Part of a small language model's weights.
Architecture: RMSNorm before each block, rotary positions, untied embeddings.
Training: a variant of Muon for these matrices, 490M tokens, 7477 steps.
MLP neurons of a small language model. Each row is named by its layer, matrix (gate and up: input weights; down: output weights) and neuron, and shows model dimensions 0-255. Each number is 128 + 24 x the weight over its row's rms, rounded and kept within 0 to 255. Numbers have three digits each. A neuron's up and down rows have the sign that makes its largest values positive.
Before each neuron's rows, "fires in" lists the words (lower case) most often at its 100 highest values on Wikipedia text that the model never trained on.

fires in: "from", "by", "after", "of", "to"
L4.gate576:129112137133108062156100102140138113128176148136091143154128073116140128087139148130122130132139105082160089126141149140115075106121114094111105098140110127136103138152133180075156137099101144143108144110086159127132149129096117124171125105147080158124112095169131173128149144186123127111128136130099103098169186115110118138065117135128138136101139176142121199126154117139151125116150146165116150128142149100163084122121129141152156163146111125119110101118136100116135111126139146127113163159122124122121086142111117130114129135126155153128157125142132140131091124169117118134108115165177146125135171139135098101172161149158177135144134137110168136158145121164111128118137101153187137130126111155130146073119122141089096108137153163141135139105147110104124108143113144
L4.up576:117131142131115125154110148127113144099094112124114150112135124156102185105124125126131111152110138080127135159137143051104144120114124092111120121089147147127149132105130184189134100113138088116130137120125118139119179171080156161105143090109151156112147123115089137110088121127107112111131117160114108139162164141157149121154132089119136118097136146140146110120116147169123102119125117179110158181156091129135133126112137186130121131134114104122132134152122085149160085139136094124118132147111096137107113092093105106076156100148130129113159089114152148087128144111155124133127079102145139113195115141122129136143109141126123161105142132127139124129116100153169121148159146170116107107098076140157096138070109104133126139123153123140184121132109059129138133098105121
L4.down576:143126117152150177137130147130105117172105153140100137146141164080129099122139138084117086133110119132090126136134146132144109133149135104112076104140163153140145120098102153105136159131126163103184122101142105127111124170158145125145139177139127167084152127152135130103069103080164166121084123100121168157160116134155109148134126116155156097176114120125140148122118158101157149142133167151117160124139129147098187124112108106134125130089116142142161141154115157100169106155149122139133124117123156150122153100160148149131127140129100151143121194151122133150145137084122127147153116126097136129133094175149128151123118201110059145115157152138115125101147124114113125128137125119133155112168158161128116108146113086095176166114107137132098146101138144151128167128140120

fires in: "to", "for", "roche", "of", "croatia"
L4.gate3:125104109120150095168152103134143138148132145143125130121109103127177150117153133136135109109122156130118121124139117130116123128107093118113132160158171129110164129107173101154134113091100117144103121103094114139133094127148161089138132108124141144103145130083164173095080193159089129158106156145173134110155117123148134137098149130116136101129107146132109142052129068181100150134131116120112122139126119135163109144090093126153125123102093139122105169144124167149136127143145137109153126102114124200082161116122140138123135117133101147142119109118146130161138143155141104121155120186148144134163134135134135163186122071100158081120131110116101123153121136105148118157168158111144109112102108094172128120142154129162130164100095153095159100166129142146172138150145133
L4.up3:151182116118123128136160130069118151126124174150114122135181118175129204109118104110122124136145116143120076118147130146116110118129120138095113101130104147141129092144107107126098086106122116131168066120121157106137127143155125085142125116157157137082136150132132118117166140095169100116121100111127133100156151129129096143168093151166124161125137100094088138095144109149114138083135121161160104089157092170163105142107136125157137141131095176142099138109110147158113112110114150115113124093113136100142120131141121169133151172112137156118112097133157091139146121145138137127129114117105178172113157127148131142093143145124141081115144100135126171092119153121100158138137176111151135134125144150115138160092107121148157161153065137115115148096123130109110132070111135
L4.down3:108141108123136148131129170142121069178082159145095123074133131105116114160130087143107121107163121094139128100100151114145146103098145115140107111169146160127104149170157178120094136134138116141121112123104123110112154148117133184176144100105119110130118125151128156145112110102135132121142138128112142138130181092119130137130109136179118131140118124157159124172126123158136128158147163125084132098104101135127110115108139145131116159159140109163160121133099126162062118147163100113128135135098121128152150124155153123125090077123136079146122115106088133165147184159147143128103115109145155116140107145102133199104160065115141106139122111095087106101143136135139130133118154150116127115089130146132114078177162129136112154092132139145120102141140153160119153119144179

fires in: "a", "of", "made", "an"
L4.gate193:148072135107143157105188125114134110148171090145178184116130114104119119159102122124147164156121139136132108142161114131122112124119129111122156114126135107111138121155117154127147110124134142140152133138098088105131156148153089124126102090128077134109157163155122144131159164120126175125125111173152148097211140148114130142120098120134138162115132098153143152115129112101142149155120144136179092136154127147085143116118154099152109131108120127094109127158090142126141101137078142114145164153078113133139118172111170142150104130119112158151146122139122073111122143110116184164100185124133101130174126123147146124136175126103175136098144174085137130146123133145124140117164090115088095124139142127143086142123110106145119137133165127153130157124102102120136100158127173
L4.up193:129150121133141139132107146105111111120106113102130114123115154105150177070123098154122173134089140135158142165111144156124099140069103141113113176115138127106140131122173169094111108107140155138110105146125109174141178148124138171131170115117095098120173111120105110101157142107112110172156121140097159090174124124123107138118100098128088118139158131163148127071098128102138127135116118135119125107142138123148133096122179071101088074115117168107152092144126122119130164095146099192165122104125129104102114123111104143121092118109121120153147117140141109147099100146145134147146120143087100119108128122111171104129143110114120111090139129123144066114120122114106090139125073114142145121096148124140150118109117131102135078140082132189141110126109129144114142146096138
L4.down193:152138129116083139084157124134141140120191148129146125109133140148120102112115108145186100114127125133111069164134137079157119160113117125113155080123120167174158181097101125091146134148134097118066127140140177183104137127126143158118103091094157138122126123165112114147157069144134132127115103126134108112127147100142152128115130158096188140132141110151137143114141124129111164137109120106155058123122110098145107102113107082091133152098125117070161086149085116137117120162135122167167123148104134141139083087118138131119128160142138136134111127102133112109116122130155182126136145101141169133139112115079116134100187081169131119138125131132151118155118138088101145137138112126116115138133132133147140128105142131128154115155105145130133142088159128120080124121124113

fires in: "in", "of", "from"
L4.gate247:169143147133160130101100126113154168123079154119164138126153132115167103083110132132085142152096091130118120123129124145123142098071076099144128101101121153130176144127110113121137125163153163146126082128138122113102101113088113081136130110146142132173144126179149118120106099105138120105141155133138125134152164130145143070162120130134105144094137121088134169132129129124115129139140133134136133108112104127133127113126151088140135140184124106175124103149142095148142133151136149134102119126081149085091132145136143114144148160171155106103134089131191169140136133148085143172152136135153136089166103126163145113098127135151083088102130124143165096138121111134104086099142138111155141069150132146101125182152113134125157160113106182113136137135108168124148125156132129
L4.up247:133144146141099130137110143133095120090099175105109105138146135106140065135149133096089153108133111093153104167149106098088131105150147147082163156089130123132143130112141120105165155138162128126153102120117143136150135132114126131124149131157143122139152144144134085080180130094086066127111129148158122103135152119123131132168136150152121108094110115126109142109120149151147106111175089142159151143154077089128159132165124144174090154147113147171144143118123152124117104176154199160133146121128153177124125143130159093169141122170105143134176115142131145149128148123132127122124123154153130128128113105156128116154101135163133127119109128080150167116116109167160136132148112142168141099089115093067145120122133137155147144099133173159123092139134141097135169108135125
L4.down247:125119159166129150086146143182101140144109137126145133141154113117150164150099149133116099117140143072142152106132172109103137092089089133172116158129080120152127154115122147128116097132134102096121096126128087084139133139142103140125159128138145135124139102172107128096146137161165115104105142091118142218135103105126151098142122147168150102138138129127140133178123122165129115098130149133126147134169120171123158110103117119168124109176161144135156134144115141137149119114134130100106138123107139080140155148124129066137174154151178106137173142111113123170133126148113116149127115101148123130132131110120153120125115175147135112131140098173153134128113145119095112190084122144120094116134148070110089124155117083118105116112169133104095151138135134130138184135127154

fires in: "an", "other", "most", "a", "inc", "who"
L3.gate209:139141085096145149130161116143142145157100136140153148131126135136124114115151118100144190131118151133148138129106098100110141160144141053106098149091126112154112141095134104118102148146094150189143137156109166142138103119167130094120094129140122171095103119142139113143132134122069132148079103175141135122135105153118146126119130143123124094139099141121126173125163146162086148150119115181132116118092135130114139113114142075122110125097108128123140115162121096117140127154167182112139146119106157133121088169102119149151145132103112108131167104119118130123125115125117160157121108107104136120155098126104138119122150198139111130091122174133176146153121127078102116119159134157118112186103143124079138113111118130120130170143148134086141177145137105151140199110107112
L3.up209:117126144132109178141133110163144130084140130114122110119070163077153133133145144136126117185171125126115116152154126138108106109144129129150148126124096122126114129143162162088148122148134155104093170120136161118146125135143165124163096121121123109164153112118143179143146077101152119126123150120134160146107109128134148122115109110164148108132151119131159133118112151155152151114143163139139152110157154124103121144113111147071118122141138140096106150098125156115125156151130136143117119091119138116064111174075114102155118112100124103152137114129129171142113113151123131132118100053123096118143082121134083118092119076154118111128159096130165068139129140138141157207085149153145104131149107105111143188119168138165119123113145128183142125114126114137153154135101146
L3.down209:101117070142152138113119128139137159112106177123157137136154101113116128134110170119098137121142136149103137123095118075113122154152121128137132148094127116167176146104106130148194118126133145120161103105131087121103121144134139133120103150099150181130129118129097065096144114141142104103148119129145174153138088170162144103110144100081132087162141133127147108117068178206096123149124103123171143154132145112094146129158117128142146138110137102139152160105138137163147137136097141094143149196171138104165162119167135143146125115117112118122154161110117133107101107181153137180104149091129140115136125124113139129105147182110125117149164117080165141167115109125129166124159103112120132122126134096136117109094130144130129156119141146119133145137143132103128130136131093

fires in: "of", "to", "through", "as"
L3.gate460:106135128137087173153095143125099177125122158142145104133107130118160153121122142121155119104121109141142157168115148068139139111177126161167109190114126110114105137106127088064132130114140124105100125130139162135084117086145115111134171138110131107163136150165143092111156121112116122086119117127145116146109145129081153158138161131125118110124156117129128178147119157121166133119154151128158102089139089141142139061101136113127096141124137145119154161135152141142122123133104145055166137113172166124125149141158148146141146126163135114119118084120157171150160140123112116136161132128138090169095140142136129091117118177099102082100100146138109143147144122167125161131131138128110155119152112109113122139150145137140131128114051112118136093130084107151082139140123153
L3.up460:149093147148113115115146139104133141072054122147125150124115116093129134128147149138136133124112136138147141151096126134127087120145137150103153102117129147166106128135147160092110124108144140180128139141115149107106149115150152168179153141132101153141102115105145094109169129119151132132147130161162146137145106138110145142159131112152127157086152162118146129121145126158127114121144164116096139168112113130144086099132137111167106136131118104138098140144093112182131099125154139121119161104113125094095124134171144146188168174157118141156106174101152122101100156167148075151089151150153199160155182151156129151163112135132131114128129127144133133152159140113120122105144121164148142128057136112110130165132116164115127086132114113143172137131105152097141137174112169
L3.down460:179167162170149084100108190142115111126107101112147100148130079126162132125123147112098171113141177156108124153099092135108113094080116175151151150093161115118137101137156110157118139105125168178121133171162125115146121139114082123140121124110118144134143082101096150148110139110120104157136143129119108119109093123156125109128149099187107072115119111129152116174080120157129122114112141130100145136142103129118099117123140129156113142172169163106137089132133091119134092116148103115137144141132128101095148096153103088154130121160139106122104093120102100098133139183150148135166096151124129089150100157148145151145150162185150132123171091128148110132165143142124119127128089121113118104114117123115122130132129138141140106106130162143079154127106137086123105118137125

fires in: "to", "of", "on", "describing"
L4.gate818:156144123125120141115139124153133122121087158153130151109083103188142144131167131152209128100135121126132130118100114123137111135131122129151113135099102135123152065133098116085163172121140127190111117158124118145128117087097146139128159157138110111173141163103129132102139120095135153111146110108119136091164149113125118142099132145122116131126133086079092150126094144142110154104125126140143151184102110174111136125123130162122160106139095098144142127135132137131144171123156113166136161088067147151134101095132120112139100120121149129143124140169144121108127151128116126146113131083171153120139157122093135134125143127116080102122119173157115129142119135119127113077152125120169182150122119157088159096143112141165148124109167136159106139176099128150105066161158097
L4.up818:107079131137125138165169097112129169171088099102190145110132131128142113107117163101125146108128094151110105113150121126174116165105107124091108114095144125132194156079136104124137115122131152186108130125157165106097135121110121096122163086114134151176123138118193135101080140115132141135167096126106098112131135124134148176145149133129150160144126138139115136108123131093133128138104137189159121142114140110157114197094161138136163131110147145105136154114123135081087156151121138138157156149147085143136156100180132121114150143064156133138111119139103157134134121161107133150132156143099128102116151111120167144142157098115146133175112131127135139148157142108159141128128112140129112127139134151127102123110169139118170153138135158092113144107084138147169115131145129
L4.down818:137083154128109115126092121119154163132164086091148130145137120104106145195099139160146101110125116150117140106127138125138109160115149134099113122131171088124174132084167149150163111167140124072142128123075102116144132106160121159103107134154132151117141119123121142131134105146111122125086116116133116153123117119169168119098117146084126147096160096112174119116150113159149102116105151148120115151096124114089172172142135110096088152146147103132132118166110140155155118124108139135137140182103104178106136097109119167118140105142110139088091163166121103123126157116123147128104149122100153146145137151088110131167127199097080122131107118114127105116128147136122124080165131131132129124101076154146149120132140112163143072111123085162135121159129125106114108158119163

fires in: "and"
L3.gate707:170135122112102109156113127094113115137122127135129122148123143096121110130106195107070129131089145117117175104127138171154138131167116126148110181169134139113126135122148127128128094066141154121158135131178133090084173150131113110148102116124118133118129133134116109127141117084128112120132119178084116107115096163091105141128144125141133104163127148105172144083112134164098118108153156114161114116154151114148126146125133163119140157116149115103121138154134109102152132125117112100111160103144140126174145083143119093132123110136123120108102142137104158153106165116089097140157086130126157134131157123071146135098105149105158134144128155137133084143163072094167143126092137136118124070128119156134162091152149121154122107132198122154164126151117112113090104125181110
L3.up707:157145138145135171105156126130115147141090130146124087157043121129133111154116167122125139143127129118132141134154122192123102077145113130117144148110115117086140124144121089134151124133155119158117138143083112132118123123128174135138181106151127138125134136107111178177099157123132147139105156104148156110098097139108101186107137121153128080150126180162140145174135158160179118128084134179114136083135143100121128184144163130142141138115122128128149107105129102119152098093167127114150122110125138138176142117133129142122104159145136136106129108084131130151106099122130114100224116102129146156150133124127136072113162125114123121145114154139116144121143112135080116145127154139153118174142166132164158141107096119117107090128135125119089146135122152120130149145116161
L3.down707:136081121138124147125084142112109132192104106118118188088066139136100061097122099098151115113145125145133103143123100127121147127106141110073078103122137128106131146138150143081115124133109137127137139167163143111119119136132171112152097125122161115170131103114128095142142115161102171149109083188158108127142132143172139118173138124161173095108071109139124090164150162141105090151150133146146149100148131141100110110164108136111097124153110141118099137158091110148135155124135133141118140092120124139143129098098115118124132153136135114102098110155177109119145116126142160091150159148133099105142112114122109148104136139063088115124168153152129115100097136168166102143090154103135163132139131108136143127134148162113143132134113118153121131178145102145134131128103111

fires in: "of", "some", "to", "from", "in"
L3.gate295:119134142124175199154090125148109135153109160090188101106152119135115147097101135102143104110133191080138099137157146162164087088141119128123130160126142156120116110126130147138113124127098165087090120096172160150170098102116138096122147129108117130102103117129150099092088142134136130147115138129124098120151118120168107158131137169191124133126127109141100110129100166089109128125099161129133128087133099138144114135107095059139139162112109114103092153128124130136131159146121147099133141099101112142129086148135132114158118107066137143117120100125127115099134142105115137106119159161106141143123131134159136050139134119111135112146103141139139114165130125152105140123106123177137119159178100099150173151115150156123147098106086115106093133125138126137136110111150158
L3.up295:102129144111125168157116109129147171152095136140133122142128135136149148135166122123090097080161116177163153115140122143128171107106091170109135047122146154165142100115083132152104115156166095143102120097123172141116132136114158123120133117141133129105084149126137107137161135137092096129124129131125119141060110155121119165074129121145145152135159125112153134107136149151180122136094113106163129185144150142147145111166128119126117101154091133126132158173116141187123111118133133103105108080131128118145084123118113139138101128164119135169133147100104112133142106129148113126131161150131057096155132143134136151098102130102130130106128142151143165153136102134130135114177154112092128122165113107100097163128106134125114152107152100195143106148113084145105120139146106
L3.down295:116108178122070131153110087113129090134125092166124135173118118097132127172128130126151124173134138126095136102084087097103120105129135132105138134100114142123092175103127113127134088160106128135119143142159169109111148143126136170155119147161150160125115161134169167125127129137113197116129147131163114106130124083156197098081106121146132112146148107135122158074133140114115098146103192149102118125135125168149143151083122110139117093189118091138144076132163138095137139131116089136143098119164091145124112115125150123122137139166086146115105103137081161106141126149117131102140093127122102118128132170151145131122131124115123097147127118122104148109126136120163151130155150134145141096099082138139147113117154149126160097150140128122167129081145128082129128118159126

fires in: "to", "of", "in", "despite"
L3.gate127:133131125152112134170125117133092129099108109165147143124149127084130168156127124127168181101089109133106160140136168158117144119113148096155154098109115118140120139141142143133120087142124122151113099130085194133122111119140129099164108153102098138132110116114154139095155141139171123141152112115104113128160169090109146121096114095150125148120106143095173166140148146170151120149118114146130149118173124144110107149096126110096091151109116135137135139148145139151175185108130141153087173125137142099080121123108150133156129130101160124138138118098133124136144154137127158139089143150105152102144144150083145135120136110124108122103108118123154131113121134133148096107127168147187144088144133189120088060157136160119127103128135184182154110113090112163141123116116185
L3.up127:134119107133136094157109092114173158111159118116145143098070123147173156141159147136146094104106077131099127113148142125142130134148121104126134139142134151151123144130128133146104132133089078127165112130124148118117117137102097096141128137142169091104147139111085127140122096136173109135146141141109099157133201150125165125126183101121133123162166125147176156143114105178108160137139112136169152104096120150112117166103122116138088126108086132128159121128139143140118149124130106137129150121106116132184096107101121138146117123141114164119092117106118171140131145159155180147060183128128166126131125168126208146128110140166121139144137122100156145162168159112154121115120102120156128123112126171159108139143136148133089117092106151147122151100102089116130152128146106
L3.down127:128078117120107127091135117106083119118095156141168162134142135093128128089115106104106181131120146076121079178163079086125120126093124180147109115127137087131094171144159107132130124151126127126125089115141139129120146154154140138134107093133150119083096125131117142122153111086137099154083103136150130136154146080105157100127116119148117128137102125132143117115130087151143121128110127128140168106135127113143130154115104112144146089105160101134147137127135137150088126163146090140113151106096091165092102149100157133151122121066147159138132145141111136124101118152149152139104144191098119127133106135127163149133081168117126119117084138135151157135104099094116070113126123150120123097133201114155109128136161113130110139138092156133146105106157095142101129109072120

fires in: "with", "a", "and", "while", "only"
L4.gate176:080095127122089108158134100133126147134176150149135133112099136167166152123156166147122106136183146116126132157176131141117120131118117120130128116132137137133123137095134105093113083142105127123126168112115122117111140134131150154128055149112118179103118085111112087153090133086143105129161108149137079125105109146136107158113117121138134102182124149121119133122124124144142111147129139153158126145126170165120148109115139123140151102128110084137120142168127146151127113096114102135102111134102150133132108137126135107094161107158127133149155119103129143153135139095114144128100124162106110097105133165105143144161119155116158110114094095156116108067131094117136107135099129050194127165147132128143139083122107111149137168096184136076162135121114090082115078168120125
L4.up176:083145096136097089144135135125125138106101158145142139120081045082172101129104115140138113112113136094153114145099131140126088164130132121152159128134095155098098148118073073152094075136082097129104101126150097153095100135194128140135116129111146160139136110114104125109139154093147127147106199111092151131131145137146165128134111125113130097178120136161130166110118098115126114122130136109133124185155117175147156108111128106150121142096114136110140118148140150108135174120132114092116114092125114150085115104108126095106139135120108126133129131141164110152159122101134152139137114093131171111090102129108133131159106147075147094140141128106130179108152119146136122119156103098161110169131127121120088126123136089109150162097106124128125141130139154085096117125119114
L4.down176:127127165158091156102108155159123122129131126144131108165115112101131139152130158113107110131132146120151165140077166126088137139117153118129136117124160109106151152061141119124130156108141133142102151173146168123123113136120079128129103132150084107130149138123131128150153114100116104095096154136148159102117123137145132075099176161124092142117142131134135149078136167149132138131131128178136088150114160088171108104147140144131153136168122107114094137124138097168145095154114141139119128176114166107155140153145149138155154149087118112129130116168100125115120087145128115168111129117136146141166146125105171115126168192142079095122105150135141122143080132117119139099092089166085104101124156134151122135160121159116115102117104142151149111158079083171145163092134136

fires in: "and"
L4.gate26:167130130135115126154127160108158107145140151175134136097148127120121110131140139195098129154184130149077144101075123127136153120172120160083118127109128125150110127104161093120127118129155132121154126138120138129118111163121109112155106138141115130179117126128090110082043057115115117097119139137104134134122106095128132119154175115102098105080141116154136111125166145122126134083113145140133105151151138146089161089148158126118130149147116132140093135089128136150110112127121126102103148163146118129116143099133117146132107144119146125118075125148108167157157083090119140107076170138128090143123131102149151144107103168119145140174177153161170097128141125107146164103139122148131141092099130152129143100135104138100145104150127096103117146120123080130164092149126154
L4.up26:146121171191148146175098137131117129129102137165100133127131121142139135140145112119108083108127074118115071183148122113114138128147134154143094141131163088111113141103149120155173114141113137154144140154163078125134118132117138119125162125131168081144094142114131174178158156129089105121155081121144152106151107161162139135124126128167135151126162136109111130113145097151134113160143108116159115101163133037123109142127132127145140120118147140088170143142108160170162152110078133092133102098114138128127141139104134150143129133154110148115128130091136113086144125120110153130179085102124130121111126180137162125171155117075116126150102137091089136102147108134114104115098099115108130118131115119133095115150123133126100143144129084114103119176114121129091137097163121
L4.down26:096125099110134152132125170135140130082133142122119119087101143098157111123169134074073115156101092134171102139102138134124134165086146053104134159136148138123120137089160124132167101121145097120117128096115159083106123088113122112099132134117149163155188100126100115166153138162090179133117148157135146112142119083121102122108140107092117164129106122124146118132121117131120138106115125160142113075132105141080139100139136129070138157081123137100138151142136090112179113105108121135116100124158114102121133139127145116071117068143146102135143109159165141129125133117133111153188133139123111118128142144102145124145100063106164120151133086157108095108125133107159114127120096155133125147116129081105113114094127112112133124115131162147115135151096133108134136123135160

fires in: "with", "has", "received", "made", "had"
L4.gate190:128145126114125137143138108094125188162129142120151133136123129098091161130136166125088122119129149110140079093141115138145151134146171141125147113168123102126128145187114187129123127141087124155105128170116099158116126091153133090114124155148144094093095104168157130133135148078165129129089139080125104148131133120136096143102164123134153147089150104156117165105135086110149102108141148125142135114145105115091147187115136093117120133114115100139127097074135139096147138106099131118148068108102099128119135105165126121117121174100135114150173104126163112165142154137142142131156112167118123142170147134121134118081105112117110134153118138095131123158107122093139119133145132122159094092164129114161133107154104114160102107098113078132154140177094175163152161134144136
L4.up190:144092163109142102100165065144115116099107127109118117108097126144134112102121115138101146128137167102135068138119122160166159148133096134125081123146128156148128173170145138146150146145119143065085141135105150120073126104128167104113123170094118081125119147174123148137127148141110137095114125146059130117126149137120168119081135141110109142109165107163113120155157099115113133096129127143141099085113079128121110153100151156097140180133140092132143143091119094129142097138121150112117100113090154125118140131115129138124114125124124134116111100150124154139136141163117151127103166136127094114124154120153122150159147126132129136148119107134120166148133108104146128098188164170145103100146166126112177111160125141129097106113122130070135138122144169176171165111159132
L4.down190:145074103120125082166117127120114131137128159139138166153102133116132166162134133138117129133166113165145156159113184114142174151128112159097118096139086120123097147106108131108123137150104097132144117112118113124124119162139112076177077127138134105121140108117148123143170087077151117180089110147120125152115156100161104089092114131120119138113164145130153153131139107145158146131163138142144118121123133133147132145150115160124154125121137134075180161169153124154103163101124122130142138133119132140118107111132118113149108132107080157187055140164117130094128131072158146172098141148158121132137139123127096125136126154129123168115100131141179124116172152129128136112115111157138103123096154081193088133145094119148081125124139093129124117146138123134146116156107103

fires in: "with"
L3.gate793:142119116104114109106145079137151132130160145111116134099138142091136150128151137123071166163114090133146077145139115166168091135098142132105141158115154139079115175161125137098129121162121125095127158120150080113151129109122159142131122158146130097071097127133119135143155116154116124114115149143136124119197109126101134094128157130156115115089102147112142134090165078120125159157116174162145141096159138138135141066076140105165114155126153086106209135153151108107118119108106125087136103149115154121135125163132124115115150109127134125159081110149137148143111169142142154108136120141124118149151102174087116103148110128143135108106128191103097122105159132112123102108135131081130111144145161132162118139134149128115126127130157128108126098157147138160098146155154122
L3.up793:101110124157144152124169144133117127114125171124145145094149102113121149125116163143120122174122145117134067118130113157114133192142163116087139126136167131128132155142129114117083131144102168120107151138099129133134153107110149150096135163123113103167111117171140199130141137100112143081124115140139171097094140152100091106122102101122146101110085109122161111121152142158124126068124117110109053116108127149151125093121153104138133134132107106086111155110100116123093082107123132085102099148115147129142130131153129096096147132120184120139122107150100111166099104123105142124101093124143164113162114145104110172149101133125103133112134124125147123132108158122128153132136113091154120141170128114122154070171136155112115140119125082115099112118157142181160175118171127
L3.down793:135106101160121118092110143151124166120119144114150124161138129154129103161155108200106082126117104116131114139135106096114082109107144137145139116141157138123132101078098140165152125101120112148160094129107172152111130102130096133128107155169150140107161123157148095152101161159141126108138113188118132112092126108123116140163086172098111112130082168147141072120113129135095136153125110120110118093136149103106109161115129129111112094146171132159173120119120113121134105151121131133132197140180094118179132136090188147144093104135092130155091127131146177117112125132146118142114135090111162131147118137135140119134178153090126151109136102144087116102116163098105159116149121120104083138139133171135096116096110130143132101123111100134115102167154151135146111124133139

fires in: "a", "kwara", "an"
L4.gate212:132151061134162118142115146140159108120160160117083180133161114093119160095106153158106137178122152097079158147151130090115129112098142097124118109128125127104089139089110183137106137105103110109099180120105114131103163123177111093102137147168097091144148142097114113118092137109117148118157120141139127116170168140131089112194121127123152120141146159129094083133125155131136122106154123106139129120132095131137105108131131122140096122102154112120144159139146153170140127118138110112128122117150140124174066149128123125125129119150112156133155138124102130118112162146158186142150128108127129153139075161121116101166116139132118170108131164121168139148158103128157063162139100135139150124126131105120165123085089138108108122121150105134109133126138099120139078131149172
L4.up212:094149143109118119124183137143102127124119167132138126135155088130130149095124099134107147086103111113141161116156068132122126115118159125127127147161129072137149118141101135145155143133151170091113138126134154152143100134142135157137097160100109172147168111145110141102175129163077078104157108147141138124128119196119154040113096105102110091126111138110151160109117187125183112087153119142114146126126150137122122116146124120146118149104062115124120133133097165124151113145098097139143189155116147088114151143131135107124103111129137131147110145184107127183109129121140142139146123140164121108155121124111136114135081082140133148093111131135163112150113160149123160125104152187126149095117133124160104112126145117123140134120120166139106137119130132117093142118110154
L4.down212:112118102104109130127182118108124111122094133151134124172106183154125097113112091130129154127106125127124104111124127126145128113139090140123130100135161125103157103117102128107158137109113126141179158189188115096148125117092162130148126145091110101143078143123146130110124130073115105139096099143133114168141103102187175122085148125094112125110077153136160133128173141150063143163157141137131143118121122143155173158095128159090121126130118164075124149133105150150106144134106128110127118134119114125139150132151086099152122116149120144125120121177127130149134151139131106058146156145142185102101098152108168147113179143123101120132121129122142132112117106093138184119103120145139145160135097144132128133114131100160099113121104122140189148139147119088123152128130112

fires in: "in", "to", "during", "by", "along", "of"
L3.gate647:106138144122135158130084111132149136138092157142120140089100085128104087151114154130130126108136137091113139141113108156132113130102053065109146108112144147163162086106105137104080145132103133147171115150144128106097138074131076113105137137117150117102123105124158142118144082191100116093116157137148112142072108110151087153142145136138141168108118148113120117150098128106176146132123162115105141143142092135124126080118125089145119121158095133148086145150147096121127133141165115165183103122146094137144098117100126118154131142168129125117142135117176117146108118126138074114137165112155146089130141101109165133128134122089116126133142123067140102142141143152111107141115140068137142088088140131096091110171137138126123105123132129126136114106116165156126132154143143
L3.up647:156107173190150128107090104115155185123123109143121135161128136124110134133176131109144116113157144108104174120131141076124153100139091166127096137139151115124139120102149156117127171136175118073134121169140116104134112173134164115169109158088077117126146168157131072120137102152137131139133120109153158111168168138125136164109098140147143112155139110141106101150144145125155076106132120116117149145123149109129113156112102076129130141158121102153125113177118134115094137154102124128117138115137137141096120114133119116111134109164128109141139111157112133138127122133104138151057102131125123123096123122143076138133144148098128103092144131193073107156129104128140124146188133138140152098111106139172167144124122134106107146157126102155129092143113120104143112146170182
L3.down647:151148181137176102081139148142110130168154150114134107144104109134145172134135123121102111082106091089156119175107092106128122123112126130129131141119137123129130153050108154176138132156103134060084124141116173113115129164095131154097147108118115143118133133120106132172129175103111147122113110117106141119167131111188115154097119124164108105155139158120130128093100131145124135146110156142160154097151139116121120156082110170121116166109165110135179099116104128117176124146128162100146162153129134100110067117092131152135142094136142118173132139138099129097106153166142116175124115155121138144129144110138149106126107122125120132098124150165113124086107131164145080126106115117130174135100148083135148152143080102114115137124169125156141121147146140137122106119133116

fires in: "he", "to", "from", "of", "degree", "an"
L4.gate748:082142101142113117131152160133114159107098102109134155075133127114119092109162147191160108126151068154136128138114177117140165104152148122154133108118132112103123097123123131134101129118098138141158108130140110154101113133120117103151109130117145139125164106137125145119157152086106110163102148139122140119138126111088092141098116141155120109108166159151123123130142107146130150144123125106132112095105133143118119145156122174079110159141159155102161174089167103108121188139111112113127143123097152161109119145095146097105175128109139122136158110139153107117126141178125157151149130139095103085119112143149135097107112051089147148103147105116151123123099098136147114169173154164139105118126127112116119123116165146065121147127082116115100164160115071097091140150130127
L4.up748:155122123151134154116127113139112115167103171066138120128083158146154127110106174137089116136124121109094132152132130126102135151115121114110098116123115102159148101125150150146146156084108101166110107161129122138159129095145136123139193069124123146177146147133111132152103132127103100063114107145152084114134113164133144097089169140126114090099195131136150126115103111179098132118136149157145152137137147122126137144156113135139125094142160105127141153115133091125109110122075108084145157119114121104145112131155148169102138135092156143130141110172167147145106110136139161156132145107115147127141138165151151160112129100154069148138138127128138136174100123138157109147108158120059148122101149137134109136105154148152190119088130123151123114114157136143148148135162099
L4.down748:122132111131139112173102130171176101126107143121158128170117095161167128090082116073137130130115111141136103160120127118133106132169116119123160122146139112170147124142118128084121136150146128171148113109159083101104169124153124114122107143117127150181133148115137154146135087110126077098151142109149107106146200138140147092142084143131129153106163146107108132120131134116144156163137101120140133147131143091090097147123115107147136122126126103111138113122196134134100109137126141085136099087109135124154119160137088131094174120126125110145139154121133122146104121100114121203127120069159141134153121160118116164098134127135132132146143135083141133166166104120134110139124090154121123096152107161078115127083121139132097151095150082157123120122161129148147178095149149